{
  "positions": "alibi",
  "attn_scale": 0.177,
  "bias": "all",
  "tie_word_embeddings": true,
  "lr_mult_qkv": 0.5,
  "warmup_steps": 200,
  "doc_mask": true,
  "dataset": "wikipedia_en"
}
MLP neurons of a small language model. Each row is named by its layer, matrix (up: input weights) and neuron, and shows model dimensions 0-255. Each number is 500 + 50 x the weight over its row's rms, rounded and kept within 0 to 999. Numbers have three digits each.
After each neuron's rows, "fires on" lists the tokens most often at its 100 highest values on Wikipedia text that the model never trained on.

L7.up712:543517423553419519430544469520439588345458484578421450502502527545508543586556537517448418529442501531505505438554544555532525495443545594519563548549558477470512497396490480539542553565507473550425476454456427432482523479486432468497469542587470500449437551479567441494513463515520440463398513437498569417460513570485522525537493514610496549469557523626536489455510488491627435484469456422511550508557576453487461468447565555434511473503472494509561577510490520491487475460510564512513518497540461500516501485408497524569534600515505524532524419602510517509591487560477460570440468464485593465609451444516600453573559451471522414567462456621447448355518438534471572467520503491454577516466504515473487502408523491487447516465446540508525496418479500515407513552537515
fires on: " Ch", " ch", " c", "Ch", " station", "et"

L10.up959:424395452559496363373550602541501512467546478527432450491438451537536543530523599500442478457554483464524532442508511556596527431424466616487505440596583557529495424578427529599485542490477405582493479516491481511514466509505565483469468462443574503530526495454481479528587554460561468467531558538616406465493532530510515558427514527476538538536609466522534436515527458506511520490482460417539584454570395419494433563458548521525466525463540573568550516505476482514423400421525478558572506523508425481529489562570501468538481497443485371425502492605504424578506499461427592429424544499520474460568468513449519481545537456453502525501494565586543544539530401511552457512499514461409505519491509489481443442425507479474500418524494475442505510448544474484498480510548510
fires on: " ch", "ch", " Ch", "\n", "y"

L3.up139:458469534478620473556522428464521517491489449518597435572499530467446531493470493496501509500543535482406570479591445494515581460651476549517474507432504507586463527499483509470552609547491512383499432523610504469504471482480595470529532534515446480571550544543506537453456481457405524534528456537498476460546469482403553459502489578404474519529611512548426490487440461419496513453426552432476444528532478505464484503558587457514541571585420450506458453532534499549432430500653506454463464507434544410505531399430453602541458513594452386448529500452429528492543485580513479497593514552581418552490564451522542442434519465503507484462527486442506528537426535510509443538518478423499510454488531500551515562478500489348501495506446539524548570556537525437492537451540549
fires on: "or", "o", "re", "le", "lo", "e"

L2.up233:420589602507566497561539423402508462465449412438633499481516500493564473533494488438555483491505438430394503442515496401482520521437544539509470342550504590498444523551448518458521492471447486493511552512497511414550429508498593490517523592523488535506558548486522463526506477544543451538534434526539469559496350518519510436492420496418436424346486533523454452502483502431449528560460564504473540515506539509474486505457474468496530502509421427532524564456505507466437449449473495495556483527419429459589527444569573528537463425489582459569567477434497515552610483575465584509531453476467529547587509475578572517557456471461550507480526463528534497541479451556617505512555430532587573569565528476528429507476502562426517463442478528594528524501534515500549515418472551
fires on: "o", "e", "s"

L2.up665:552464417580524505553549496452514533473545478468479574514580515500556559565446501430548485513508485497557464384487504489552554437536462464528522486408505457502511548452560542445348480501571621510478523628465563452467439552458418552454467586494505543530389501452487526532576480534576549496495541512475510432585425456494504497453540398479518564609449515491589475501511376444452457530456569464464611467452564453557525483535528490507525567544589451513538546538485619544434536504529590565450437543532440450505514485490509460495510485467492514493455484531462400562450502558542481466553496553421458461543500479536556544493541540483546557487467497402409478484448479416490529528573560550528575470488445430429553576580448487427531458456460507548475419458448551533541435470453544
fires on: "g", ":", "mar", "m"

L4.up826:479503503549468469568514394473379456510469456499537448410495571454543392424491476457453478485586433554490552452445491403482446606475505585542565420460430442535498502516396570551588480569405589589476412467505483485479559460490450596456584475509522555477489569558564462467465523514483513449441514552507522434587472566503452532445439402469466506489473415417556531512605543510483578458447451573611601576521533452504473458512519491481554611579558506601472486545513433546511494478450511523382427535533526487534464583501517594428478487484486433514421527552496458478486521505506513503558472481485589638558472494539551512471508464506558594427474508533454421505519457508532496512538491415452475448531524516509484450526518473491498478529505486505480552562490455538471525464505567
fires on: "s", "ing", "ation", "ed", "ice", "y"

L2.up426:526446444508524389562515588526502621597549447521413491402592546415553474563540389544517472556432560508536422483449455519481433504446481465494503467469444497530457547524486398420459530443524555557527450484522494501467447362475457563552440539508488612522474551516554516566505509512542598493423507482443442548476512528553387515434467529530429453478508566539545452496506535445517463429461505490524537474528488459516558617505551460442501473557468505514513494548502578514486562498397569433467499481418514511456481417634540515466577420551447617474502525554514492481510440489512527410537399459501445535531447451531551512462457521529526533446589447506471483422514506480530466460555648553456533501450546481529467509500493461515611543500468490472504469525407565518502553477455584
fires on: "m", "lu", "ten", " local", ":", "vi"

L2.up407:518488434513549412501530449530479403468477621540465544449536528584438434440425465472449516488516535473567459476424536496468487534550589498517473510425570475429479552488398567595443421568508473603384490577453502484558510489481586520445462555461462453541498476491597506462585395480513578497542479499532472454495580541417597462581484474423479583530450553546434491495441579412507535525588617554526465485531432470507570538524523486563557482515460497489534426493469556595515543489525539512524500457419500473485521484416573497573512538463578445577563547434569450499510466544562509487573447491525518474451497458466525489497439533521533656499466440466431441522481478447447498433525500438480479552444474560531455475518577502569495491464560390512486471563430493476542449571462463
fires on: "st", "ster", "mb", "ist", "t", "op"

L3.up829:474472522452521503515574453451566547514401574429593421542536510457504426562474498491490443514482496444531449431501500504472510481433461492486580446441463438603515470484511469433518516506459522497536437577569495501504489464538566448441515485562475449530532566493556425460582421496378430497497477499533471548501363503505455524601550556446460517466555533489495472492466502442491503530479435573572536429566420470444410575549441557588506473484456505536537516490473518512514543426580485499472459504410464459561492477469549456561376592546434517409470452519509553501532403567617544508535503511461470600499522525466524460432524483410407480479461455456528538566410539581481486421567557461521554555471438444563557556609483583520547489563501503523581446522474539464551518578608507
fires on: "le", "ed", "lo", "-", "tic"

L5.up269:478513586481600457420394428474430470438547468558496457499618484404491469548498521479469502489555444482569640471479505505453461422573472546499486427548517530443506521573470580513554568592465531472499501529453511486487557442456437568461481464607530430569570512610536491483432523535400513476533489520489495483459402584427532455470473439454532507516431573453400472535522598464521582504519527524565577474499427532514463437516503434568554476565587470522399458547572577627486553467474478475496593471470469517494434496589417516553503552483392468526527531488494462470513594508501544560553407551535478465558498402544460526455489439540450534472491586466458401523470454460548507500483411418529516505559489493520517569424504435454553471541505462516530489499480482537488470482530453
fires on: " |", "y", "ing", "ed", "h"